config = dict(
    num_hidden_layers=14,
    vocab_size=2048,
    hidden_act='tanh_gelu',
    norm='layernorm',
    norm_place='pre',
    attn_scale=0.102,
    bias='all',
    init='normal',
    init_std_down=0.0,
    beta1=0.9,
    warmup_steps=245,
    decay_shape='exp',
    doc_mask=True,
    train_tokens=270500000,
)
MLP neurons of a small language model. Each row is named by its layer, matrix (up: input weights) and neuron, and shows model dimensions 224-319. Each number is 128 + 24 x the weight over its row's rms, rounded and kept within 0 to 255.
Before each neuron's rows, "fires on" lists the tokens most often at its 100 highest values on Wikipedia text that the model never trained on.

fires on: "po", "ba", " de", "ge", "mo", "é"
L9.up1262 [105 153 133 129 153 123 123 106 137 158 136 184 105 142 147 138 123 141 113 133  97 116 133 129 124 145 119 137 145 133  79 119 107 139 108 125 130 133 136 140 117 139 143 100 130 156 195 134 172  59 175 122 103 121 125  82 185 108 114 175 120 120 125 152  95 118 122 141 108 132 110 150 158 157 118 146 136 146 146 138  91 156 116 109 152 132 109 128 122 107 135 115 128 117 171 119]

fires on: " re", " a", " de", " con", " la", " "
L9.up1138 [142 154 116 120 145 121 116 149 116 113 144 127 105 101 131 110  71 175 187 101 150 135 130 122  91 103 164 124 132 133 139  94 121 151 115 130  93 129 104 139 104 170 125 131 134 140 133 115 136 125 131 140 110 135 125 121 105 139 103 131 169  98 123 118 131  79 104 159 165 102 135 142 120 108 141 131 113 167 113  95 153 114  86 143 118 153 174 147 123 138 141 102  93 149 123  96]

fires on: " ", " ma", " \"", " L", " Y", "w"
L9.up733 [137 104 146 118 164 111 128 134 136 213 128 112 118 159 157 183 132 153 119 145 106 127 125 143 107 149 128 116 123 169  92 116 143 104 107 183  82  99 113 127 113 147 136  95 136 116 169 138 109 163 130 169 117  93 136 159 147 135 141  76 120 117 138 138 122 131 161 125 148 120 139 132 112 111 119  92 145 152  96 129 146 135 104 116 143 144 148 114 140 140 147  88 130 111  83 145]

fires on: "tic", "'", ".", "ed", "ition"
L5.up1801 [ 98  71  91 103 124 120 176 108 108  99  98 116 133 131  96 112 118 127 126 148  81 144 151 132 122 161 140 109 100 132 161 124 120 159  81 116 125 155 103 203 111 139 152 121 118 150 131 140 144 137 137 165 104  94 107 139 146 150 132 107 124 138 145  93 140 137 127 127 158  84 148 172 134 100 135 128 125 132 182  85 120 104 167 112 126 147 111 149 102 142 115 130 124 111 126 119]

fires on: " Ch", "en", "la"
L5.up1336 [123 157 110  84 142 135 135 156 142 100 120 126 156 172 124 110 173 125 116 162 140 137 119 121 141 126 153 124 130 132 121 124 142 140 132 120 140 154 146 148 128 104 168 117 125 118 120 121 147  86 128 107 149 145 129 136 162  91 143 117  80 125 100 155 117 126 108  96  94 153 128 116 106  94 144 166 191 129 126 148 139 143 142 117 130 127 102 148 151 100 147  88 159 145 109 108]

fires on: " ", " h", "y", "h", "iv", "ci"
L9.up1356 [158 135 114 102 165 119 157 121 125 156 149 149  89 118 141 161 126 132 131 137 178 165  79 122 108 105  81 158 139 152  88 168 133 121  87 140 137 104 123 101 153 135  90 122 161 137 157 106 131 134 110 114 110  61 118 119 158 151 161 128 117 160 147 155 173 128 127 123 137 136 151 119 159  97 120  92 119 120 103 163 102 141 122 127 100 109 124 140 115  98 103 164 105 143 123 117]

fires on: "B", "gu", " B", "G", " under", "h"
L5.up1489 [ 96 105 124 134 183 157 119 125 128  95 103  80 136 121 110  87 124 145  96 102  91 149 132 116  64 156 134 117 126 122 127 112 131 136 112 108 141 101 133 104 115 143 127 175 127 123  95 126 139 114 151 116 104  82  99 154 167 129 159 110  99  90 115 143 147  95 110 154 143 154 132 121 101 149 106 121 167  74 178 120 127 119 123  84  99  78 183 121 115 135 158 111 142 124 127  99]

fires on: "hi", "ar", "per"
L5.up507 [109 109 157 130 127 127 107 132 172 151 137 146 152 155 141 132 118 111 118 139 120  99 142 138 158 129 128 172 117 116 136 163 112 105 131 106 130 157 118 106 154  77 139 140 110 121 123 156 125 131 162 114 118 142 110 134 142 143 100 138 142  97 124 138 167 172 110  87 174 119 100 126 134 122 166 149 126 101 147 117 136 148 146 105 136 146 132 131 100  78 139 130 104 129 141 136]

fires on: "ite", " building", " have", "ó", "gu"
L5.up1970 [120 132 135 141 110 165 139 157 152 117 131 133 157 130 107 128 119 148 113 135 125 128 112  99 109 120 156 156  96  82 109 130 139 127 104 145 172 160 115 152 119 169 149 152 114 125 134 141  94 130 124 116 146  78 124 124 120 137 146 124  92 134 132 133 122 126 138 109  95 118 102 133 148 140 136 113 133 138 122 132  69 170 180 117 162 141 107 141  62 132 148  87 159  95 131 134]

fires on: "x", " trans", "ve", " wrote"
L5.up1951 [166 115 124 116 111 139 140 117 104 140 165 144  98 145 133 131 129 123 147 154 140 119 149 166 144 142 113 136 120  88 139 144 139 116 152 106 108 125  89 161  98 143 140 135 182 109 117 124 139 128 134 146 120 172 141 147 111  69 135 131 140 192 134 133 124 133  84 109 137 147 148 118 115 167 127 158 124  95 113  92 116 139  99 112 112 118 121 138 116 116 126 177 124 130 114 107]

fires on: " A", "d", " 1", "G", " 2", "ight"
L5.up2144 [151 137 158 111 149 160 129 130 114  82 133 113 172 123  91 138 172 156 135 129 132  82 117 151 133 120 126  80 120 118 101 115 167 130 151 125 151 120 135 139 172 131 101 160  89 105 137 122 148  59 138 163 113  86  86 133 109 137 141 120  98 126 129 142 106 157 148  86 131 161  99  94 111 138 119 116 137 132 126 145 136 154 119 121 152 174 141 143 120 112 170 147 134 108 121 109]

fires on: "in", "s", "im", " dis", "re", "de"
L9.up1551 [168 121 155 123 121 172 103 108 143 129 105 158 134 134 150 151 108 100 120 148 129 144  96 132  69  96 147 142 139 150 145 105 157 119 158 103 138 131 110  99 151 104  95 167 107  96 159 126 124 108 146 128 101 105 135 121 137 172 122 144 149 113 134 104 126 164 121 141 160 168 115 136 147 171 111 128 106 127 160 121  93 142 168 156 147 127  99 128 122 106 171 144 108 167  95 101]

fires on: " re", "==", " p", " de"
L9.up1685 [139 174 114 117 111 145 140 117 155 137 147 138 118 169 138 160 118 164 120 137 143 140  93 116  89  93 115 153  78 103 153 158 114  93  88 128  87 103 117 146 136 202 119 101 133 137 123 113 117 125 170 152 101  92  90 126  98 117 112 131 166 120 134 192 161 111 150 150 126 129 156 148 123 146 113 113  97 169 128 102 139 145 138 138 151 144 135 123 128 142 151 123 107 110 141 102]

fires on: "-", "ru", "or", " of", "ur"
L9.up743 [141 143 147 147 120 146 146 131 116 137 159 113  98 118 130 137  99 147 112 110 159 155 133 144 126 121 136 155  79 130 150 124 115 112 150 178 137 138 114 107 132 144 127 104 172 116 122 151 106 122 152 168 162 112 103 100 137 131 105 146 123 110 101 108 139 181 147 125 105 118 135  95 149 104 124 160 101 112  98  95 128 127 128 162  94 127 100 117 147 120 126 136 126 148 140  77]

fires on: "ci", "iv", "k", "ol", "ke", "u"
L9.up1493 [125  94 125 129 154 133 141 169 156 154 137 126  84 131 172 138  96 141 126 125 123 184 123 143 133 120 128 109 114 168 147 169  92 140  85 122  94 124 137 132 102 156 145 115 178 122 164 119 107  97 128 143 129  72  98 150 103 130 154 107 105 151 109 136 111 177 172 113 165 151 132 128 173 113 119 115  87 135 109 101  98 126 151 129 120 144  97 137 106 108 103 145  82 125 152 114]

fires on: " V", "ro", "or", "b", " con"
L9.up40 [136 105 162 112 134 163 142 151 133 144 116 134 101 194 141 146  99 161 158  86 103 100  86 141 145 121 120 134 156  90 108 139 115 129 120  96 135 149 111  85 143 158 174 127 104 148 124 101 156  99 127 114 127 107 139 149 119 142 106 158 116 173 131 137  84 126 145  94  90 136 144 117 115  99 118  98 126 136 142  80 144 150 120 111 126 145 110 111 152 126 144 109  73 106 133 125]

fires on: "ence", "F", "ice", "ct", " sp"
L5.up1184 [108 133 163 113 108  46  90 111 159  71 139 142 112 144 162 155 113 110  94 102  75 139 132 137 183 138  96  98  95 120 110 146 136 101 149 140 129 112 164 112 141 111 103  98 125 118 122 140  91 114 168 103 151 178 113 108 115 114 146 131 131 134 127 134  97 146 173 117 128 121  97 156  92 105 152 129 124 142 128 146 120 148 111 120 168 128 116 127 139 108 140 136 146 142 117 153]

fires on: "s", "p", " and", "in", "on", " However"
L9.up238 [153 141 172 109 114 154 131 129 124 121 145 129 133 126 109 139 109  95 127 143 106 165 116 135 128 100 142 162 131 110 141 113 142 104 141 146 101  86 146 112 142 159 121 115 122  99 104 129 130 105 190 168 177 115 121 127 124 152 119 146 167 104  82 109 141 144 128 158 176  83 147  99 133 105 113 138 131 136 134 152  79 132 134 110 141 105 116 154 190 139 150 173  94 186 144 124]

fires on: " to", " not", " met", "cc", " and", " the"
L9.up1939 [143 177 135 115 137 208 127 144 127 129 122 171 158 132 128 154 121 113 129 123 133 122 126  99 120 140 141 201 128  97 101 112 123 119 115 132 140 126 100 101 145 168 186 155 123 110 100 120  92 124 125 127 171 151  99 107  98 142 128 167 155  77 146  83 162  86 135 150 128 139 172 153 126 114  89 144 159 122 142 117 140 133 179 108 132  85 119 156 141 128  89 144 109 114 135 107]

fires on: " A", "A", " Na", "F", " took", "G"
L5.up1601 [143 136 127 177 150 156 143 108 100 149 151 109 147 141 112  54 104 133 120 114 115 122 150 116 154 132 135  72 152 135 137  97 136 106 116 153 119 111 144 113 193 147 101 172  98  83 135 155 108 105 167 178 129 111 139 123 115 131 133 130 134 163 112 149 112 135 130 141 136 151 158  86 100 138 130 127 212 137 112  96  74 111 132 130 126 124 109 124 146 121 140 162 115 143 102  99]

fires on: "b", "ic", " game", " comp", "s", "bu"
L5.up2219 [ 94 134 149 118 118  97 100 121 193  95 133 144 124 105 122 123 186 111  78 108 128 109 121 141 129 111 112 134 110 129 122 129 171  88 177 105 112 144 108  98 139 117 129 117 115 114 121 127 102 131 140 137 129  93 114  80 144 115 107 104 148  99 108 176 141  84 110 149 154 134 109 131 115 156 146 118 147 111 146  96 162 119 137 159 122  75 130 104 113  98 144  76 125  79 135  91]

fires on: "ab", "n", "-", "ed", "b", " In"
L9.up1486 [112 150 146 102 144 141 104 132 163 148 136 104 155 133 136 123 130 122 144 146 139 113 173 139  85 122 106 140 147 177 103 125 127 129 147 145 115 130  96  25 164  84 155 135 121 110 162 142 146 131  96 125 143  78 116 115 127 103 138 164 158 103 144  91 127 124 136 133 150 143 109 131 154  97 134 116 175 109 107 100 129 135 140 126 109 108 137 121 136 109  89 135 117 126 120 123]

fires on: "en", "ci", "ur"
L5.up624 [133 148 170 122 151  75  88 159 143 113 168 138 153 121 117 130 154 119 135 158 157 146 125 100 133 133 139 111 115 144 121 144 153  99  93 138 138 150 123 113 132 141 118 124 129 101 135 124 125  91  62 166 149 147 155 117 144 109 134 113 117 147 162 159 102  90 149 115 123 124 120  84  74 116 142 150 149 100 121 130 174 142 123 124 118 120 134 127 177 122 121 117 132 161  98 123]

fires on: "w", " the", " w", "ide"
L9.up1564 [125 107 114 101 121 119 112 132 122 149 153 158 108 134 118 132 132 119 176 102 161 144 151 114  90  78 102 124 128 131 138 109 148 134 124 111 144 108 126  94 146 119 121  98 135 130  98 142 139 123 122 129 122 120  98 153 162 189 145  94 135 166  70 122 148 134 142 160 136 135 155 119 136 147 155 178 134 118  79  84 154 159  81 135 121 118  85 135 136 148 124  80 109  97 138  93]

fires on: "ur", "gra", "mon", ")", "p"
L9.up1352 [135 115 136 131  98 157  99  83 189 119 151 104 135 118 151 135 119 159 142 116 169 111 102 142 114 128  83 143  72 104  95 185 152 129 163 138 117 134  88 116 151 145 142  95 155  79 118 145 114 104 171 139 103 117 134  75 142 128 164  98 150 137 155 132 126 117 179 192 164  85  91 105 143 127 153 144 125 124 126 139 132  97 132 146 150 156 133 130 147 115 102 117 117 132 110 151]

fires on: "s", " You", " se", "tten", " (", "ed"
L9.up618 [105 177 139 131 125 136 143 117 132 155 120 111 131 183 128 144 143 131 145 126 122 111 136 130 106 114 139 164 129 177 148 161 100 105  93 117 145 141 150 103 131 176 132 135 113 132 202 126 174 102 118 101  83 147 113 111 147 141 129 116 121 114 141 121 133 161 150 112 132 136  93 133 144  77 106 144  97 109 156  36  85 169 116 143  76 155 128 119 104  93 132 124 117 165 115 144]

fires on: " end", " he", " /", "z", " on", "out"
L5.up1788 [110 170 130 147 118  89 127 131 134 142 132 132 126 148  98 120  83 109 145 120 129  95 127 164 148 123 156 141 121 141 110  89 157 132  78 107 115 166 130 145 149  85 146 120 125 160 129 148 130 129 137 156 163 135 135 107 118 163 134 170 152 158 138 141 158 126  85 106 146 164 131 124 183 158 113 112 130 150 119 105 133 114 130 123 123 158 158 137 101 127 133 135 124 120 118  96]

fires on: "s", "re", " La", "cc", "ong", " N"
L9.up1207 [148 109 136 157 112 147 115 130 143 175 151 132 158 117 177 130 112 146 139 142 140  98 154 157 104 115 105 172 130 134  96 161 103 136 137 112  92 150 105 102 165 120 126 119 155 157 162  80 137 128 124  92 110 120 109 152 130 122 120 127 188  84 174 132 112 220 126 141 142  98 121 137 144 141 116 108 121 127 180 106 114 108  84 102 101  91  96 123 106 129 125 141 103 125  88 123]

fires on: " re", " a", "ad", " ", "ly", " w"
L9.up1618 [122 143 127  98 126 138  96 131 143 139 117 145 117 119 127 138  78 123 179 136 111 149 119 113 112 117 126 197 141 131 119 103 104 139  80 111  97  86 131 125 110 141 162 151 185 122 123 112 106 120  98 135 142 139 105 145  77 121 135 100 143  40  70 101  88  95 145 108 142 115 124 112 157 139 112 154  77 155 133 123 150 125 105 146 136 163 165 128 131 106 131 157  95  81 157 160]

fires on: "°", "rop", "ter", "time", "tic", "om"
L5.up187 [132 145 116 131 159 114 117  95 136 120  80  96 121  85 141 155 127 123 141 139 129 144 148 123 109 148 127 135 133 108 161 136  95 125  95 131 116  94 110 128 152 112 119 144  92 140 102 150 137 110 137 141 132 175 131 129  96  92 102 133 159 139 130 104 124 137 105 153 115 105 210 143 104 127 149 161 144 102 134 190 129 128 114  93 147 142 127 124 117 152 141 128 154 142 134 115]

fires on: "re", " It", "om", "k", "ig", "at"
L5.up2236 [ 87 120 113 122 113 105 105 121 118 109 112 133  99 115 152 120 173 148 110  82 138  90 126  81 126 129 143 111 104 134 160 130 144 128 134 166 156 126 124 130 111 131 139 129  92  64 119  91  88 151  87  88 137 129 129 100 178  70 115 123 177 147 144  93  89 108  89 122 129 128 158 165 158 107 161 127  87  88 159 131 109  68 114 123 167 133 113 122 119 116 153  93 105 104 144 164]

fires on: "y", "ly", "w", " was", "ed"
L9.up659 [121  89 136 129 117 133 138  89 147 120 135 142 161 157 164  76  78 108 128 161 158 131 136 160 101  85  89 206 156 180 124 108  89 137 127 158 120 119 112  99 112 116 139  98 162  61 131 106 137 144 140 158 147 142 138 105 125 118 110 119 122  85 115 128 127 122 124 161 140 121 120 118  87 119 130 149  94 125  83  76  96 117 128  82 125 149 141 156 154 138 121 139 143 155 121 136]

fires on: "s", "p", "ic", "is", "an", "pen"
L9.up219 [142 117 126 132 151 166 107 131 163 133 130 117  95 105 128 108 140 171 130 128 177 114 128 139 117 133 119 119 130 121 123 159 178  88 137 118 104 125 100 116  90 135 112 121 151 138 123 139  88 127 188 175 130 136  99  80 153 176 162 114 123 140 130 148 111 138 126 170 151  81 117 122 130 144  89 145 108 138 140  82 130 119 136 171 131 117  87 131 124 138 135  47 149 135 128 116]

fires on: "in", "en", ":", "an", " as", "act"
L9.up183 [131 131 120 123 115 117 132 104 106 171 107 104  93 143 144 138  87 148 148 141 184 112 102 120  89 141 158 160 157 146 149 134 149 147  95 130 165 150 139 145 113 147 118 109 145 101 136 136 134 144 121 112 132 152 142 111 184 151 120 127 113 146 181 148 173 109 154 140 119 146 131  96 128 137 156 152 131 156  74  99  95 164 169 142  99 162 120 127 152 118  92 110 121 128 132 111]

fires on: " P", " N", "b"
L9.up398 [122  98 118 105 109 157 138 146 117 153 147  83 144 113 109  89 106 178 169 156 166 122 132 129  88 116 126 113 134 157 118 128 120 132 144 165 110 163 162  90 157 113 166 104 109 128 155 147 111 135 135 143 147  97 145  79 105 119 103 129 141 122 139 136 140 146  96 110 137 143 114 131 137 120 135 107 120 112  90 150 130  98 114  92  92 165 100 131 128 121 136 107 124 132 102 129]

fires on: " \"", "ice", " Michael"
L5.up332 [133 122 149 129 107  93 148 132 120 101 104 124 123 124 120 167 101 121 144 102 157 152 129 103 169 107 131 128 157 162 123 124 141 129 115  89 119 114 164 136 170  82 146 135 125 135 110 132 144  91 152  99 153 138 106 132 105 140  95 138  95 153 123 124  90 148 112 105 102 109 108 134 122 106 109 177 126  94  93 148 118 150 149 105 154 159 159 132 163 104 128 192 126 156 106 137]

fires on: "ed", "ho", "d", "ig", "ver", "ct"
L5.up1166 [130 123 137  83 124 110 138 110 122 139 138  62 118 168 134 131  85 123 152 162 113  74 133  60 122 168 122 122 135 127 144  95 155 100 163 138 156 113 122 108 145  90  99 164 142 147 108 124  97 110 141  78  90 127  96 129 125  89 102 127 154 185 122 134 122 186 111 107 105  96 116 133 124 114 124 113 158 138 100 137 122 114  90 162 141 181 173 127 162 145 134 169 122 116 133 152]

fires on: "il", " served", "ative", " Force", "°"
L5.up1475 [116  95 110 116 120 116 124 117 140 169 143 104 134 128 138 154 103 153 110 165 113 117  73 155 137 134 139 134  83 114 165  88 106  97 133 151 141 134 131 169 132 142 125 123 141 108 139 180  85  90 125 137 184 143 133  84 121 154 164 120 122 145 101 168 161 132 204 137 150 121 109 135 135 161 127 145 151 162 142 142 120 129 146 137 103 110 139  98 155 148 137 115 113 160 133 103]

fires on: "an", " se", "s", "and", " re", "at"
L9.up1261 [151 115 115 142 180 113 123 132 136 126 148 145  84 122 154 132 167 125 111 135 138 108 122 183 122 138  95  78 133 126 107 138 210 130 169 103 133 137 125 118 166  92 122  79 139  76 112  74 116 140 162 157 125 144 129 146 115 183 138 111 133  80 152 124 128 136 118 163 124 140 159 132 127 113 155 157 115 132 150  99 130 118 127 178 112 121 126 134 115 114 134 152 152 145 145  95]

fires on: "h", "86", "H", "F", "-", "B"
L5.up110 [ 79 116  96 123 136 154 131 157 149 107 122 108  89 114 141 109 125  91  92 125  74 138 141 135 107 157 120  91 113 144 146 137 106 133 129 125 113  96 129 146 154 134 104 150 135 144 132 125  90 145 142 172 120 117 111 136 144 106 127 170 133 146  99  99 117 160 128 120 152 142 168 115 147 142 163 110 137 107 135 148 156 101 147 114  85 133 135 126 117 138 152 134 125 123 142 126]

fires on: "no", "id", "ab", "−", "b"
L5.up2184 [129 111 141  94 113 125 157 103 146 107 128 130  97 145 131 135 133 111 127 162 128  96 127 133 114 114 132 184 133  87  73 108 119 161 123  82  99 172 137 110  92  94 106 153 134 115  90  87 134  90 103 154 146 118 137 137 110 114 142 133  87 148 151 188 103 107 136 131 131 101 119 128 118 135 142  87 142 138 146 132 130 143 108 124 118 122 118 133  77 113 144 135 132 102 106 155]

fires on: "en", "ven", "hi", "ach", "our", "air"
L5.up406 [164 135 121  93 138 120 146 132 137 104 135 108 133 111 153 110 150 116 116 156 177  92 122 167 136 109 129 106 136 135 168 149  78 123 114 145 118 138 151 123 116 129 111 140 129 137 149 111 135 117 125 100 125 135 146 144 140 117 150 118 116 133  90 107 114 127 120  57 178 167 141 108 146 103 117 159 161 150 199 123 180 117 138 135 110 111 117 141 147 116 178 100 127 111 129 126]

fires on: "b", "re", "w", "der", "k"
L5.up1684 [134 109  54 140 125 105 109 139 121  86 139  94 127 119 133 160 139 143 105 102 175 137 109 107 139  94 134 104 114 119 133 133 134 154 102 172 125  97 146 144 159  63 141 106 109  58 107  88 150 138 140 102 136 142 128 122  90  91 155 118 130 129 136 135 140 101  98 116 141 174 186 131 125 165 116 136 132 117 114 147 100 139  95  95 129  91 130 148 132 131 139 119 119 110 128 157]

fires on: "g", "u", "ct", " United", "en"
L5.up1624 [ 88 125  93  95 132  86 142 129 161  92 120 114 153 176 128  92 130 160 112 116 125 105 118 102 133 109 108 135 126 125 105 100 108 114 153 124 124 150 139 117  79 133 155 111 108 149 136  78 131 131 145  82 141 116 119 123 123 126 116 114 113 119 122 118 119 137 128 119 127 120 128 105  87  90 139 136 147 162 118 131 131 111 192 143 128 112  98 144 124 107 145  84  78 124 147  86]

fires on: "vo", " ma", "en", " gr", " 12"
L5.up1909 [ 81 141 149 129 159 122 146 149 154 170 124 136 140  96  91  87 126 161 145 131 107 153 114 102 124 123 124  85 123 113 169  97 106 124 159 115 154 107 127 165 194  89 105 130 131 136 124 165 150 133 129 145 156 111  94 150 164 147 101 139 154 139 120  91 136 145 139 174 106 160 148  98 138  97 144 141 141 110 141 100 132 102 104 118 131 110  74 112 140 151 104 130 136 141 139 152]

fires on: " ", " \"", " the", " of", "-", " ("
L9.up328 [100 119 129 140  92 147 121 113 119 112 160 142  95 157 136 133  89 140 129 110 189 125 150 160 119 127 135 146 124  94 104 105 167 112  89 120 100 147 141  75 133 146 149 154 146 117 105 124 114  85 173 156 144 112 110 121 150 169 129 100 109 126 103 134 158 119 171 134  96 113 119 109 135 159 116 128  98 111 131  80  98 140 139  86 118  96 117 112 148 163 107 137  81 124 135  79]

fires on: "R", "K", "H", "C", "S", "T"
L9.up1470 [111 161 140 121 135 149 106 134 130 175 131  66 102 120 116 152 165 178  79 170 130 117  83 136  63 116 137 119 121 148 134 154  97 109 122 143 120 128 175 131 145  93 145 125 133 110 166 131 151 141 111 141 141  91 125 141 131 138 132  96  93 159  86 135 110 167 121 129  89 104 134 107 134 118 133 104 118 133 160 135 148 106 103 164 109 151 116 129 143 134 159 133 129 127  97 103]

fires on: " dis", "s", " st", " can", " La", "y"
L9.up2106 [142 145 107 138 114 127 121 137 146 111 108 157 152 149 151 106 103 182 139 150 119 127 131 119  90  97 143 171 109 121  83 158 115 139 141 105 125 134 128 107 101 132 123 110 166 131 140 121 119 152 163 124 139 158  88  83 117 174 150 117 137  94 146 119 144 170  97 152  92 155 120 113 117 136 132 135 138 119 128  79 143 165  83 116  92 103 123 107  80 134 112 112 138 167 146  76]

fires on: "ite", " had", " did", "d", " have"
L5.up830 [139  88 126 116 124 136 153 146 168 143 128 148 100 111  72 104 106 155 119 159 105  98 160 164 132 118 158 106 108 113  86 134 146 152 110 127 132 157 155 168 125  93 157 110 150  73 140 107 133 162 102 123 128 130  96 128 112 174 129 123 141 147 135 124 137 103 157  92 126 150 116 125 138 156 109  96  87 136 155 141  96 115 162  85 119  96 116  94  64 128 155 136 144 120 136 120]

fires on: " Vi", " Pa", " B", "ci", "qua"
L5.up1175 [146 114 116 101 129 175 120 114 111  89 162  66 140 137 142  85 132 150  91 123  87 120 119 146  96 161 141 172 127 131 116 135 128 120 154  85  94 112 128 120  91 116 117 150 149 172 119 136 145 121 159 109 131 109 150 135 134 117  90  85 153  98 132  97  77 118 160 150 137 152 100 102 127 143 153 125 133 157 172 121 138  83 140  98 101 128 160 137 154 102 113 162  99 126 160 129]

fires on: "hi", "man", "ve", "ved", "ed"
L5.up595 [116 108 148 113 114 184 123 132 126 101 139 144 137 167 110  72 130 155 118 122 184 161 153 135 153 138 105 142 117  75 126 103 178 102 172 100 138 127 137 135 156 115 144 109  98 135 123 135 150 114  99 102 160 119 125 123 146 139 130 143 173  95 114 164 125 174 155  94 132  96 101 170 121 138 140 151 112 121 108 106 120 148 120  97 128 138 136 114  70  90 122 143 134 102 143 165]

fires on: " to", "et", " re", " st", "t", "re"
L9.up42 [153 144 172 106 101 127 119 128 141 110 107 144 129 166 145  89  91 116 176 145 105 124 145 119 112 140 110 146 174 145 155 110 118 126 131 142 105 118 127 126 127 112 134 108  91 164 121 126 137 109 115 144 158 127 129 109 151 194 145 120 139  83 101 156 146 134 168 148 138  88 120 168 107 106 130  98  91 107 159 126 107 147 145 156 133 148 142 135 162 133 125 121  90 173 145 115]

fires on: " she", " would", "ll", "ly", "t", " to"
L9.up1170 [106 139 152 113 159 129 102 171 142 149 147  92 126 155 119 106 101 155 170 139 104 147 141  91  95 134 126 104 145 117 113 117 155 145 119 112 108 133 148  72 132 131 137 127 104 149 181 123 173 136 131 152 162 148 154 134 134 156 146 139 149  99 119 134 115 159 143 111 148 152 126 182 128 114 108 106 134 172 122 153 140 118 111 163 168 132 124 137 130 159 125 154  83 152 139 156]

fires on: "ent", "en"
L5.up2182 [132 161 129 146 121 100 140 138 128 169 153 112 139 133 107 105 129 148 119 116  92 125 155  94 136  98 133  89 117 117 128  96 166 112 126 151 181 140 123 152 124 139 118 116 134 156 126 137 138 123 119 159  92 169 113 139 109 150 148 168 153 153 159 119 142 157 105 142 160 150 139  87 136 111 122 106  93  83 111 139 140 131  48 125 153  94 130 109 175 125 125 126 120 106 126 107]

fires on: " to", " To", "t", "tt", " not", "to"
L9.up33 [142 125 133 160 146 174 127 139 155 114 107 175 149 179 111 119 115 136 152 166 128 151 111 141  96  97 140 142  69  71  88 115 106 116 126 112 165 119 136 140 111 132 142 111 139 119 130 120 113 111 166 121 154 129 130 156 111 124 150 133 124  83 134  64 135 148  99 140  91 150 174 152 139 112 127 179 153 150 167  88  69 118 136 114 133 140  89 130 142 143 110 148 121 139  99 148]

fires on: "s", "k", "el", "ra", "all", "ed"
L9.up504 [173 138 156 175 137  86 141 146 106 157 126 104 143 156 137 133 101 147 111 117 105 103 108 133  99  92  89 138 145 122 116 142 128 117 115 173 167 117 141 133 121 142 112 137 129  95 172 109 165 124 101  73 122 174 122 130 175 175 146  84 135 124 132 146 125 131 170 150 156 142 133 169 104 137 138 115 139 117 119 101 117 158 126 105 125 135  73 125 149 130 149 120  90 169 126  90]

fires on: "g", "–", " an", "i"
L5.up1484 [138 123 115 146 128 170 133 153 143 155 124 138 115  98  85 163 109 120 142 153 113 144 139 157 116 135 141 145 122  97 135  90 103 130 156 155 130 116 162 200 127 149 139  82 119 115 123 128 162 116  46 128 116 107 142  89 121 141 142 120 113 122 102  85 113 140 109 132 100 106 108 123 146 131 169 112  79 133 154 172 136  99 114 101 133 129 120 112 120 152 124 118 124 175 134  73]

fires on: " known", "p", "ction", " 0", " return"
L5.up1084 [136 141 151 129 153 142 138 124  95 143 152 136 153 141 159 113  88 100 141  78 109 130 142 120 104 130 160 121 114 142 172 138 111 137 120 127 118 182 111 106 119 143 149 127 166 160 118 102 152 147 141 102 103 154 152 129 129 146 135 125 104 152 141 113  74 145 109 122  94  77  97 103 123 140 140 151 109 119 117 134 136  90 120 156 125  97 146 124 152 165  91 143 113 139 120 113]

fires on: "ig", "and", "ct", "un", "tin", "ec"
L5.up215 [115 104 142 113 139  93  96 139 134 133 131  74 130 139 130 171 121 126 128 112 105  67 139 172 141 145 152 133 114 134 137 128 172 129 168 132 127 163 113 152 128 118  88 132 134 169 117 146 101 141 107 141 108 141 131 118 148 111 106 188 127 181 167  97  92 131 143 137 164  96 151 113 100 156 165 107 150 187 131 141 125 139 100 151 108 148 145 137 153 150 150 146 149  87 130 144]